Weights of a small transformer language model.
Architecture: no biases in attention or MLP, untied embeddings, normalized queries and keys, capped logits.
MLP neurons of a small language model. Each row is named by its layer, matrix (up: input weights) and neuron, and shows model dimensions 240-335. Each number is 128 + 24 x the weight over its row's rms, rounded and kept within 0 to 255.
Before each neuron's rows, "fires in" lists the words (lower case) most often at its 100 highest values on Wikipedia text that the model never trained on.

fires in: "did", "do", "made", "is", "does"
L4.up1919 [151 183 149 127 116 119 126 142 108 112 115 158 133  78 161 119 133 114  93  99  85  93 115 127 127  72 101  98 150 150 148 117 119 144 124 102  92 133  96 168 106 147 111  99 146 193 115 146 159 121 136  95 138 110  85 126 143 115 122 118 114 146 109 112 164 146 113 135 162 142 169 147 122 112 122 146 114 129 130 135 128 146 135 112 113  95 100 139  94 135  80  93 106 136 146 168]

fires in: "to", "can", "must"
L4.up1189 [136  91  79  75 104 133 148 127 144 105 127 122 125 131 127 126  93 154 135 106 113 111  69 150 124 163 137 139 139 139 123 117 120 133 146 140  95 115 130 115 116 129 131 119 146 133 110 142 113 125 154 124 133 114 114 114 127 130 119 178 180 192 140 169 149  95 161 144 113 134 110 141 175 122 118 148 184 151  90  95 151 122 145 147 133 146 138 112 116 146 115 114 126 164  97 176]

fires in: "and"
L4.up53 [130 110 101 136 148 152 131 135 142 144 114 102 118 133 116 186 129 103 174  83 136  90  96 141 123 109 121 103 133 127 142 140 166 116 113 112  99 127 124 137 107 131 131 107 158 135 102 125  98 133 110 120 109 140  92 132 129 164 120  82 160 140 136 169 138 137  76 123  91  88 135  88 107  96 129 124 157 143 137 172 130 145 137 143 205 111 144  96 160 109  95 128 137 113 123 149]

fires in: "in", "the"
L4.up388 [148 145 110 105 122 111 115 109 129 163 150  93 167  97 107 143 150 126 156 107 131 145  88  99 174 131 151  92 130 164 114 133  88  95  87 122  96 147 106 146 124 167 166  90 105  99 133 157 134 105 132 101 116 153 116 160 134 142  98 138 144 114 130 115  96 102  88 127 152 169 144 106 135 115  78 106 148 132 132 141  99 109 135  97 132 144 126 160 150 110 117 125 138 144 147 141]

fires in: "to", "tobin"
L4.up2536 [141 111  69 142 126 109 114  77  82 112 160 120 109 122 131 172 135 124 138  84 122 144 144 176 153  95 121 145 141 154 117 140 122 162 138 120 101 113 122 125 126 117 118 127 183 153 103 140 118 140 137 134 126 112 115 126 109 136 146  85 135 139  99  89 139 101  98  93 151 133 149 107 144 133  83 134 158 122 111 118 137 110 133 148 103 139 116 108 145 143 142 141 138 131 154 149]

fires in: "on", "and", "with"
L4.up2275 [137 104 108 138 149 131 155 123 198 148 135 143 137 130 102 162 109 116 149  57 157  77  94 118  85 141 120  83 179 169 167 128 155 122 143 120 116 130  83 106  99 163 148 148 138 174 114 111 129 118 132 111 101  94 155 148 142 151 141 137 127 148 116 124 141 145  99 115  99 124 107 123 102 101 117 146 188 164 195 118 154 139 110 112 138 131 139 163 129  93 170 125  84 130  89  98]

fires in: "a", "s", "the"
L4.up962 [115 140 151  97 117 113 125 128 154 153  95 130 155 102 113 131 161 136 101 106 156 146 116 143 137 133 110 117 132 109 162 101 145 142  97 115 125 100 131 135 129 118  93 146 147  94 119 152  96 114 119  81 162 140 103 126 137 155 145 114  97 118 161 105 147  67 130 129 109  80 154 128 172 135 122 164 108 110 105 133 131  86 106 141 104 133 135 134 134  98 129 118 117 149 113 110]

fires in: "to", "can", "could"
L4.up48 [122  93  67  81 140 124 111 115 176 129 141  81 139  94 139 158 134 175 148 105 155 102 131 136  71  81 156 162 141 153 138 102 108 102 116  90 156 146 144 149 142 139 162 123 175 158  97 154  60 122 138  76  93 102 109 118 123 165 115 151 165 124 137 108 152 123 178 151 129 119 121 127 108 116  84 156 132 124 131 137 147 159 109 143 132 141 131 121 141 113 126 150  98 138 120 157]

fires in: "a", "but", "were", "is", "are", "not"
L4.up2794 [107 138 132 132 109 144 119  80 118 135 103 146 105 112 143 141 124 119  83 109 137 125 129 119  93 107 183 139 178 143 133 137 107 143  95 109 144 114 115 143 114 112 113  94 141 186 100 153 158 109 122  96 127 145 112 127 120 130 124 145 157 159 144 129 149 130 109 123 163 106 149 168 116 149 113 139 161 114 130 143 143 143 149 127 139 101 167 118 100 113  97 118 120 133 136 130]

fires in: "the"
L4.up1816 [155 148 131 133 139 153 124 133 165  64 127  93 126 119 132 181 136  72  98 102 123 106 132 124 193  92 129 105 137 157  95 149 129  70 148 128  75 148 113  89  94 128  86 152 110 158 107 183 172 123 146 107 159 153  97 127 140 136 130 155 105 124 174 168 125 145 144 110 154  92 120  84 129 112 136 122 142 148 121 143 119 123 110 127 169 122 138 130 160 122 101 137  93 149 153 152]

fires in: "in", "to", "moved", "he", "lived", "living"
L4.up2425 [123  96  93 152 157  91 123 137 139  83 109 146 134 100 155 164 119 158 139  82 122 203  64 121 132  99 140 127 131 152 145 107 141 112 122 148  88 121 164 136 162 134 176 115 110  99  93 155 110  98 152 113 119 117 101 137 133 137 147 143 136 137 135 123 138 143  61  68 140 107 128  96 120 113 109 138 169 109 118 127 184 139 141 142 133 121 173  89 114 134 180 111 130 130 109 148]

fires in: "of", "from", "to", "on", "into", "in"
L4.up2760 [ 97 130 122 181 178 125 122  79 165 157 133 109 115 140 139 125 101 107  87 106 160 128 119 154 130 148 125 145 142 169 158 114 164  58 156  86 116 144 128 172 139 129 141  97 150 162 141 180 127 135 140 133 179  99 117 112 142 120 122 120 109  98 148 125 209  82 136 111 169 112 135  79 125 143 113 169 146 170  93 145 134 130 147 164 126 109 159 130 162  98 158 107 140 162 150 116]

fires in: "in", "the"
L4.up1627 [135 155  88 112 153 101 132 140 123 142 145  74 162  93 122 123 134 126 103 144 153 135 132 113 159 125 138 139 111 126  99 147 103 134 103 154  74 134  97 163  98 131 124 101  94 119  81 131 141 102 136  73 144 124 103 164 142 136  98 159  87 143 122 115 163 156 125 101 137 129 103 122 149 142 105 129 155 121 109 147 102 104 131 114 147 143 143 152 143 128 131 168 127 178 143 173]

fires in: "in", "to", "s", "his", "her", "died"
L4.up1703 [146 141 107 137 149 121 113 122 140  83 102 142 136  59 168 114 126 129 123 113 132 128 125 136 151 107 125 118 149 151 170 143 144 196 121 141 102 105 104 172 144 134 104 125 100 113 133 130 128 133 125  77 125 147  69 142 135 123 160 122 114 106 136 122 128 133 103 169 123 128 186 115 109 125  99 138 153 156 105 126 127 140  98 165 130 147 124 130 152 151 101 112 119 123 120 136]

fires in: "of", "a", "the"
L4.up27 [138 104  83 129 149 151 115 150 119  50 125 140 117 136 114 144 116 120 114 130 173 109  58 135  87 129 109 152 108 174 181 136 130  99 150 147 153 111 132 164 154 130 146 183 181 151 103 126 112 105 122 157 120 130  88 144 120 129 131 145 128 144 123 160 103 103 133 136 128  85 151 144 155 115 108 169 187 175 104  76 140 146 169 108 122 124 140  98 142 103 122 149  99 140  46 134]

fires in: "on", "decides", "working"
L4.up2346 [139 132 110 133 116 134 161 111 129  96  87 142 109 115 124 156 136 131 150 121 156 124  45 117 133 133 107 133 152 157 153 107 104 128 135 112 105 128 179 123 132 168 130 139 156 127 120 117 109 128 131 125 154  96 125 132 150  92 167 128 160 146 117 122 117 107  90  97  99 121 128  69 153  97 134 113 154 123 113 124 131 100 143 124 125 128 124 126 106 143 139 110 108 139 143 117]

fires in: "the", "on", "of", "this", "a"
L4.up1098 [153 124 135 144 157 161 151 123 121 153 115 125 109  92  89 116  97 153 113 107 193 146 142 125 154 120 140 145 148 116 156 124 134 156 132 134 131 157 144 182 121 136 129 117 134 143  93 128 127 118 121 129 110  88 150 143 121 151 130  83  79 122 125 122 154 146 110 148 156  81 206  88 135 105 120 139 114  92 129 132 140  98 108 157  88  90 148  80 136 151 156 112  99  92 133 132]

fires in: "and", "to", "in", "for", "of", "as"
L4.up1013 [160 142 124 163  92 122 133 143 141 119 112 107 118 148 150 143 139 136 136 131 125 167 131 123 138 118 116 166 108 119 127 135 144 152  95 135 112 177 145 167 133 145 112 111 110  79 126 136 158 138 149 129  98 127 123 147 131 142 109 151 134 166 141 144 149 150 119 118 130 100 115 108 119 116 128 123 134 103 133 175 120 131 113 152 160 123 174 128 163 146 116 120 131  92 153 110]

fires in: "for", "to", "by", "in"
L4.up2369 [152 111 110 119 148 137  91 118 122 137 130 105 152 123 134 154 119 133 129 127 109  99 120 165 125 131 126 151 123 161 125 157 122  95 113 107  94 166 132 150 101 127 146  99 134 152 120 136 145 127 120 130 108  83 148 128 127 152 132  76  89 164  83 118 121 141  82  89 116  94 148 112 118  90 100 168 149  89 145 160 126 136 115 157 144  96 165 105 146 135 139 142  97 182 128 135]

fires in: "a", "in", "part", "of", "was", "an"
L4.up1696 [121 101 137 121 104 144 153 151  96 101 133 133 135 101 141 119 171 123 128  98 136 128  99 154 111  85 122 145 132 131 164 167  91 161  82  99 138 113 115 116 127 125 140 158 131 128 104 111 103  81 123 145 129 149 109 151 138 157 106 157 157 145 138 138 114 135 116 132 146 136 135 102 113 113  73 105 141 123 156 140 132 119 132 138 128 122 156 130 108 119 142 125 137  83 153 117]

fires in: "of", "in", "at", "between", "for"
L4.up1157 [155 109 115 155 151 106 125 142 122 129 121 116 123 134 124  96 128 127  99 129 118 105 129 159 152 134  75 157 158 149 175 157 103 160  96 134 134 128 114 158 105 149 158 139 120 116 104 170 127 145 113 106 143  81 146 147 145 141 131  87 121 124 139 114 190 150 101 135 128  99 167  94 156 124 106 165 149 156 144 111 114 117 138 114 138  92 159 111 139 119 132 113 155 125 133 144]

fires in: "the", "post", "in", "non", "on"
L4.up603 [164 154 122 100 160 118 134 114 126 140 142 100  89 101 112 100 146 182  99 115 161 133 105 117 160 105 152 138 127 144 123 179 150 133 107 107  90 134 161 137 122 118 154 123 140 116 138 165 135 128 117 139 122  75 145 113 148 144 139 112 121 129 124 158 135 111 117 131 132 116 142 119  91 110 114 162 158 149 139 162 104 156 134 121 149 130 102  83 108 150 148 112 120 125 123 125]

fires in: "house", "one", "a", "some", "rest"
L4.up2796 [129 171 131 148 132 153 109 141 104 143 126 125 102 139 117 143 105 133 106 119 126 114  81 139 136 111 117 122  86 166 159 120 140 150 102 159 159 115 169  85 144 127 148 110 146 168 118 116  94 143  82 161 146 104 121 113 141 133 109 121 126 156 136  73 122 134  90 157 176 114 144 113 114  69 101 106 158 117 159 129 121 149 146 102 134 142 140  96 130 168  83 127  99 128 118 143]

fires in: "a", "at", "as", "in", "the"
L4.up1491 [136 133 153 100 181 166 140 124 138 164 102 133 150 126  94 130 151 133 123 141 151 124 138 114 154 122 101 150 126 130 137 181 121 133 117 117  74 174 130 161 104 135 171  85 123 114 138 131 140 146 159  91 134 131 120 100 140 140 110 112 115 108 171 161 101 149 111  99 117  74 132  90 115 124 112 127 150 154 128 150 143 117 110 146 137  95 142 140 110 115 176 123 130  90 156 169]

fires in: "of", "used", "working", "worked", "studied"
L4.up363 [113 107 107 130 120 106 158 105 124 112 122 177 120 114 123 122  89 130 130  96 142 139 114 132 132 135 127 100 105 110 126 173 136 114  84 136 102  79 126 121 140 142 175 139 136 105  86 140 123  83 109 119 125 126  78 157 120 146 164 122 121 115 132 107 160 113 106 100 129 115 123 135 166  95 124 117 150 154 117 167 149 101  95 114 108 140 198 138  91 114 138 110 146 110 124 160]

fires in: "with", "by", "of", "to", "on"
L4.up2966 [114 108 129 135 160 135 122 105 148  88 136  66 145 113 123 141  96 149 135 119 125 156 111 135  86 144 136 140 116 108 146 121 117 129 149 149 132 145 120 140 116 167 132 122 134 151  77 146 118 132 145 121 116  98 123 127 165 129 109  83 131 140 136 109 112  94 120 108  96  95 178  86 145 109 125 120 133 159 151 141 122 128 150 148 110 105 165  92 107 144 121 144  99 152 126 129]

fires in: "and", "married", "of", "marrying", "to"
L4.up1647 [106 129 111 123 131 109 142 108 100 138 133 131 102 125 182 152 143 111 137  90 110 120 118 169 142  87 143 127 100 151 148 156 102  91 127 122  96  82 123 138 125 126 184 160  99 109  77 130 107 122 114  94 130 115 124 125 124 171 110 127 111 136 108 150 111 171  95  71 160 150 139 104 157 137 113 121 154  61 135 123  88  97 109 120 120 129 125  79 117 165 155 106 130 120 122  99]

fires in: "in", "of", "at", "from", "on", "by"
L4.up3046 [128 134 100 135  80 145  88  79 118 134 104 108 138  94 131 147 175 142 103 113 107 107 150 131 144 113 173 129 180 144 136 154  91  96 110  97 142 111 120 128 137 169 182 130 116 100 134 137  93  75 123 109 157 121 164 128 140 128 150 129 146 125 109  75 154  85 119 130 162 107 131 104 117 150  97  91 148 136 167 131 171 104 118 138 133 115 160 120 162 103 116 125 162 124 124  84]

fires in: "to", "in", "by", "at"
L4.up2912 [146 132 138  78 134 113 120 116  80  89 123 170 173 102 139 134 135 115 106 135 119 150 152 174 175 121 114 121  97 168  83 128 130 151 116 120  79 141 137 158 145 118 109 147 158  97 127 174 114 152 112 126 149 120 107 135 113 121 139 145 141 156 153 128 146 105  97 107 129  89 150 150 135 118  95 137 119 103 127 112 152 148 118 153 153  99 159 130 154 140 129  86 128 137 122 125]

fires in: "the"
L4.up570 [139 134 137 159 111 161 139 150 137 119 113 105 105  94 106 127 114 148  86 101  92 113 134 167  91 125 187 103 123 174 155 117 117 126 145  93 130 137 118 150 173 119 113 140 113 169 148 161 115 118 127 108 155 174 110  90 136 138 117 162 137 120 171 166 141 146 122 133 156 138 123 124 127 110 109 136 170 121 161 148 122 170  93 109 157 108 123 153 158 125 139 132 144 144 154 166]

fires in: "with", "a", "of", "using", "in", "from"
L4.up527 [121 130 148 104 120 110 160 119  76  77 119  80 127 106 127 133 106 145 119 114 151 116 115 147 159 104 126 112 113 137 164  91 150 135 156 128 137 137  97 124 114 131 105 159 168 157  93  91 135 126 133 139 114 141  63 147 136 111 154 113 120 107 139 128 170 137  92 113 119 136 116  75 140  99 129 106 150  94 111 113 144 134 133  90 123 121 110 106 120 162 135 145 119 165 118 127]

fires in: "the", "a", "of", "into"
L4.up2558 [150 156 121 131 165  85  29 178 101 144 154 163 108  73 122 155 172 124 112 125  97 149 130 144 174 138 204 124  92 159 122 155  69 128 125 120 114 118  96 106 110 102 132 115 147  80 118 163  93 142 150  77 116 149  99 126 140 163  80 120 109 138 185 142 141 142 123 128 139  87 140 128 156 106 125 125 151  94 126 135 173 119 155 133 147 114 132 157 135 123  79 110 105 120 143  83]

fires in: "in", "up", "new", "north"
L4.up2106 [ 89  98 112 106 169 123 123 125 119 123 120 169 135  89 105 146 103 154 129 159 120 163 124 138 130 102 131 150 107 162 128 126 157  70 117 111  97 161 111 122 113 124 148 128 147  87 186 162 124  92 128 152 127 145 125 194 173 131 118 120  81 126 105 136 116 136 115 124 156 117 170 150 117 113  83 111 135 142 135 130 151 143 113 100 125 138 157 130 111 131  94 105 142 166 151 136]

fires in: "the", "in", "to", "helped", "led", "helping"
L4.up2968 [124 115  92 107 154 146 177 107 147 111  73 164 102  95  88 103 140 126 116 107 172 100 146 103 136  86 143 135 137 144  98 139 100 179 122 109  99 136 120 194 131 170 159  74 129 137 150 140 102 144 148  81 135 126  81 149 149 133 128 117 122 147 164  98 129 169  88 148 138 152 133 124 142 145 104 124 172 121  97 151 159 109 165 133 136 128 170 127 156 108 138 118 136 104 128 109]

fires in: "a", "an"
L4.up332 [128 121 145 127 126 117 151 154 127  91 114 181 110 101 117 170 159 172 111 117 108 113  89 164 172  93 161 107 127 115 156 156  97 109 124 149 145 135 128 126 133 121 139 152  88 157 106 127 146  94  93  93 130 147 105 136 142 153 134  82 121 112 131  99 141 125 113 104 192 135 161  88 116  89  92 106 136 114 167 132 105 135 100 135 109 121 134 131  97 141 108 111 114 138 160 124]

fires in: "to", "not", "of", "is", "been", "without"
L4.up2040 [102  97 112 154 150 149 123 104 118  92 106 114 130 151 147 105 150 157  75  97 114 160  77 138 107 103 107 130 145 139  93  83 158 134 147 127 150 162 144 125 122 147 133 154 112 162 127 139 103 128 131 110 151  92 113 138 138 124 106 141 150 104 136 134 145  94 119 100 113 150 171 152 146 124  78 137 176 131 130 128 157  93 108 150 121 144 168 115 127 104  95 108 113 162 142 124]

fires in: "in", "at", "his", "the", "a", "age"
L4.up3009 [125 106 120 114 125 133 162 131 108 135 138 157 156 105 114 141 133 153 124  96 146 126  96 122 122 117 119  78 124 137 144 100  97 164  93 164  99 124 121 150 153 106 113 114 118 172 158 121  94 111 152 137 125 114  97 148 176 117 126  70 125 139 107 149 144 145 122 106 137 141 157 122 123 113 102 140 130 149 155 111 122 124 128  98 118 124 160 114 150 154 131  78 126 162 131  87]

fires in: "to", "in"
L4.up2222 [148 140  83 145 106  98 123 119 123 112  88 110 122 139  99 175 129 112 133 134 146 113 103 138  95 103 107 128 122 170 135 161 146 100 147 101  88  79 114 136 108 137 109 100 135 128 122 157 132 138 107 105 132 119 137 117 122 118 113 114 156 139 112 140 129 144 129 116 116 138 125  90 144 107 105 141 119 136 173 126 113 123 145 148 146 110 127  97 146 154  88 142 146 112 156 158]

fires in: "to", "born", "their", "its", "the", "must"
L4.up338 [102 108 112 121 119 114  90 138 114 103 141 129 135  80 120 136 125  95 172 104 119 144 101 155 136 107 139 141 122 141 139 113 130 132 140 120 101 104 127 170 133 113 134  75 147 170  84 145 147 145 149 132 108 123  87 118 135 120 111 152 132 146 133 139 149 129 131  94 110 136 111 114  74 132  96  90 173 105 143 149 139 125 150 150 158  89 129 138 172 125  75 127 100 132 129 154]

fires in: "the", "at", "of"
L4.up947 [153 127 127 118 117 162 178 105 107  99 107 104 140 100 116 120 172 160 155 132 155 116  99 142 122 104  90 108 135 128 172 131 114 126  74  88 144 111 144 149  98 151 145 118 144 133 165 142 124 123 123 124 108  99 145 145 167 127  94  97  80 133 129 111 140 131 141 143 172 124 146  99 167 116 108 161 116 160 114 141 105 133 115 161 104 100 123 115 133 139 123 121 132 159 169  89]

fires in: "in", "of", "the", "on", "for"
L4.up2296 [151 102 157 138 127 149 171  87 148 105 115 136 118 146 170 104 155 112 127  87 141 103  82 181 146  97 113 132 164 157 126 139 105 155 123  97 161 175 132 156 137 135 131 120 161 133 156 143 124 133 123 122 170 120 136 189 154 137 130 125 107 126 109 129 150 128 104 166 149 105 146 114  95  95  96 143  84  93 170 125 140 157 119 155 146 104 119 143 179 150 133 148 152 157 136  73]

fires in: "of", "a"
L4.up1635 [115  91 153 129 162 146 127 150 162  92 159 116 120 146 162 165 125 157 113 130 119 179 101 158 105  91 118 109 172 138 132 101 165 115 109 136 122 171 131 122 125  98 192 125 137 153 137 139 165 126 124 108 115 108 133 159 129 152 106  94 112 139 136 114 129 134 136 103 111 144 171  92 146 104  73 153 115 101 152 128 140 152  99 145 124 134 122 131 145 127 149 110  97 119 147 129]

fires in: "as", "of", "appointed", "and"
L4.up2159 [120  83 153 150 102 116 153  99 163 122 101 162  90  74 167 163 107 110 129 101 192 114  75 142  86 142 158 139 159 115 128 145 124 159 131 103 106 119 143 141 165 146 140 141 127 115 101 148 150  82 118 120 161  96 139 158 135 151 104 133 128 128 117 101 162 106 121 148 106  77 121 129 159 130 116  91 160  91 120 142  95 122 171 170 142 127 143 162 116  99 192 154 114 150 105 131]

fires in: "to", "had", "he", "from"
L4.up2258 [118 107 189 148 175 167 123 109 142 119 111 131 129  79 141 142 123 165 123 108 147  88  57 124 142  95 114 119 116 137 145 123 134 149 116 121  90  85 149 131  92 105 128 113 111 137 107 182  59 136 134  91 151 149 142 128 143 141 136 155 122 138 133 122 147  96 139 156  89 119 124 102 127 135  91 113 140  75  79 169 145 118 129 126 192 119 122 105 123 130 119 127 137 132 108 180]

fires in: "to", "in"
L4.up2174 [159 146  69 135 154  98 129 133 133 108 109 132  96 106 156 115 100 133 156 143 149 118  60 111  93 176 127 137 163 130 128 162 106 131 121 101 134 101 186 106 137 114 150 157 105 154 136 162  81 116 102 140 157  69  82 134 124 117 143 151 162 126 131 110 110 111 101 128 126  97 145 105 159 159  91 128 159 141 143 103 150 100 112 131 113 160 160 102 189 116 110 125  84 125 107 101]

fires in: "the"
L4.up612 [138 120 137 136 119 155 140 171 126 148 174 131 128 120 129 161  72 142  83  98 130 115 123 139 153 128 148 114 124 149 151 146 112 137 107 145 107 116 104 143 144 110 116 111 154 150 127 206 138 130 138 160  99 162  82 126 135 157  98 123 126 114 171 125 152 116  80 121 157 146 130  93 111 108 137 149 113 116 136 153 105 117 101 105 156  69 124 146 126 132 106 118  72 113 144 160]

fires in: "in", "to", "on"
L4.up1837 [ 83 136 152 105 137 162 106  98  92 123 160 112 123 108 150 124 108 130 171  70 150  87  98 123 146 121 148 122 112  99 148 116 165 144 139  99 106  74 147 121  97 122 147 122 133 137 131 155 152 136 120 126 143 111  87 155 176 127 139 124 147 128 114 111 157 126 131  99  85 130 132 105 133 123  78 109 139 108 119 139 147 141  84 138 148 124 123 111 103 142 150  98 135 172 157 137]

fires in: "and", "with"
L4.up615 [123  98 100 128 117 112 127 127 125  85 121  91 110 144 141 122 118 131 160 124 132 158  69 132 106 137 129 114 145 152 127 151 136 173  77 136 112 118 134 118 101 110 145 124 118 168 103 114 113 114 157 160  96 126 131 147 137 157 118 124 153 130 157 156 144  93 107 110 157  97 137 143  83 107 131 125 150 145 164 171 128 122 147 170 113 129 145 132 130 132 145 162 103 133 125 122]

fires in: "southern", "in", "northern", "western", "central"
L4.up1775 [120 126 120  86 133 111  99  80  92 154 142 101 141 108 126 139 167 137 101  85 112 154 122 170 150 101 108  90  89 155  91 121 134 133 140 124 129  99  77 154 139 154 167  89 150 163 122 138 136 100 164 110 143 112 103 138 142 150 142 170 162 120 105 119 115 107 151 110 114 108 127 110 149 139  95 178 138 124 127 181 112 118  95 109 156 126 126 112  90 132 121 123 139 147 113 172]

fires in: "by", "from", "to", "of", "with"
L4.up1495 [110  92  88 158 174 128 107 127 136 157 113 154 111 118  90 161 115  95  78  99 146 136 115 179 100 134 176 123  89 131 155  83 110 125 127 128 147 138 117 150 141 140 120 109 147 168 136 155 123 128 148 132 100 159  78 120 127 133 164 117  85  64 155 121 100  93 108 127 130 142 133  85  79 131 119 115 145 132  96 139 143 135  94 153 157 122 133 112 113 129 150 133 129 101 146 132]

fires in: "in", "of", "to", "released", "during", "with"
L4.up2391 [139  83 130 115 121 143 158 132  61 100  83 147 129  91 103 123 116 116 126  96 112 148 144 118 145 111 165 127 104 154  83 185 105 138  91  67 127 142 113 132 113 137 120  94 136 119 133 164  93 113 160  96 104 130  83 118 157 109 131 131 134  74 121 140 119  96 147 111 154 129 118 164 132 140 115 149 158 143 116 137 181 150 111 102 145 112 129  86 129 142 102 102 141 155 164 127]

fires in: "and", "to", "from", "for"
L4.up1040 [108 151  93 155 175 118 147 104 140 150 160 152  97 120 202  96 101 104 154 108 173 172 164 129 144 149 128 122 119 191 119 104 155 157 134 116 139 137 131 120 120 123 110 121 108 130 111 144  83 129 106 117 126 139 111 168 147 127 149 167 137 125 118 137 123 122 114  93 125 112 116  98 135 137 126 149 157 128 128 149 147 136 137 161 133  96 161 147 136 125 170 151 106 141 149 136]

fires in: "in", "of", "studied", "learn", "on", "study"
L4.up1856 [139  99 138  83 146 128  85 117  61 154 151  93 129 147 133 144 110 130 116 115 152  81 172 132 125 144 105  71 143 169  88 139 152 135 106  83 105  92  95 116  98  95 127 163 174  95 107 157 186 113 122 112 127 149 130 130 131 115 160 136 121 106 154 102 157 121 161 119 121 117 132  89 149 118 121 101 126 116 151 162 133 120 119  76 130  94 124 103  84 122 151 119 150 123 101 151]

fires in: "of", "formed", "released", "started", "founded"
L4.up2221 [154  60 142 135 140 123 167 102 129 116  87  98  96 114 133 133 162 131  95 117 144 103 102 147 106 126 105  67 153 172 123 144 140 146 102  84 102 169 154 154 151 167 168 141 131 131 175 179  97 157 117  95 160 138  67 140 149 159 153 108 114 168 172  71 182 130 141 146 127  86 173 126 175 113 139 133 154  85 162 131 163 147 103 155 126 138 124  84 117 124 153  97 112 147 153 160]

fires in: "the", "of"
L4.up2908 [106 110 139  91 151 133 127 115 172 115 106 159 176 114 125 113 173 116  99  95 141 115 127 141 153 136 143 104 154 126 115 113 115 121 134  85 133 146 149 142 116 175 100 101 150 141  98 118 128 110 140 101 122 135  76 159 147 172 121 123 143 162 172 121 158  94 120 160  99 103 143 134 116 108 126 116 136  73 131 147 104 122 119 145 127 111 122 134 147 103 163 134 134 144 146 138]

fires in: "on", "in", "at", "for"
L4.up2309 [137 158 122 145 116 155  86 130 106 139 109 117 112 114 140  66 144 142  72 113 118 131 131 127 154 125 146 148 154 180 122 162 167 148 145 137 109 144 151 115 101 151 124 113 111 141 106 129 142 155 177 126 103 110 138 141 137 138 126 171 113 139 119  81 166 125 101 101 125  92 139  97 125 131 109 150 171 135 124 156 160  70 114 189 126 148 152 103 136 132 147  91 125 125 104 120]

fires in: "was", "is", "were", "be", "are"
L4.up1956 [100 120  93 145 141 131 136  99  65  91  88 148 131  92 113 148 110 105 111 112 176 113 119 144 117 128 130  96 132 111 136 143 134 134 166 111 119 113 137 164 131  93 151 134 147 141 124 130 118 159  97 118 147 123  93 140 136  99 124 133 133 146 136 124 105 136 115 118 155  90 131 141 143 128 112 127 142 108 159 168 138  99 149 149 116 103 155 133 147 125 105  97 135 156  90 126]

fires in: "no", "a", "without", "of", "little"
L4.up1378 [120  67 153 131 157 128  98 145 105  61 126 112 139 103 111 101 124 112 102 121 128 137  60 143 134 102 145 165 132 155 131 129 112 152 141 135 142 133 107 112 133  82 108 153 132 181 108 135 108 149 173 114 122 111 151 118 146 143 134  92 142 139 135 142 122 157 103  71  76 136 127 108 127  93 133 118 174 162 111 106 201 135 101 133 153 149 152 118 104 122 103 133 106 123 166 120]

fires in: "to", "after", "of", "for", "by", "from"
L4.up2532 [113 114 118 148  77  85 101  97 152  63 112 136 104  94 141 144 133 152 122 107 148 159 103 146 118 115 151 149 104 125 119 111 123 112  81 102 126 155 131 134 141 128 118 162 165 122 118  98  58 134 122 151 107 133 107 122 125 125 112 170 131 144 130 176 143 128 114 130 156 108 191 181 132 110 110 136 157 134 139 151 154 155 152 131 153 123 125  87 162 177 146  97  98 141 115  86]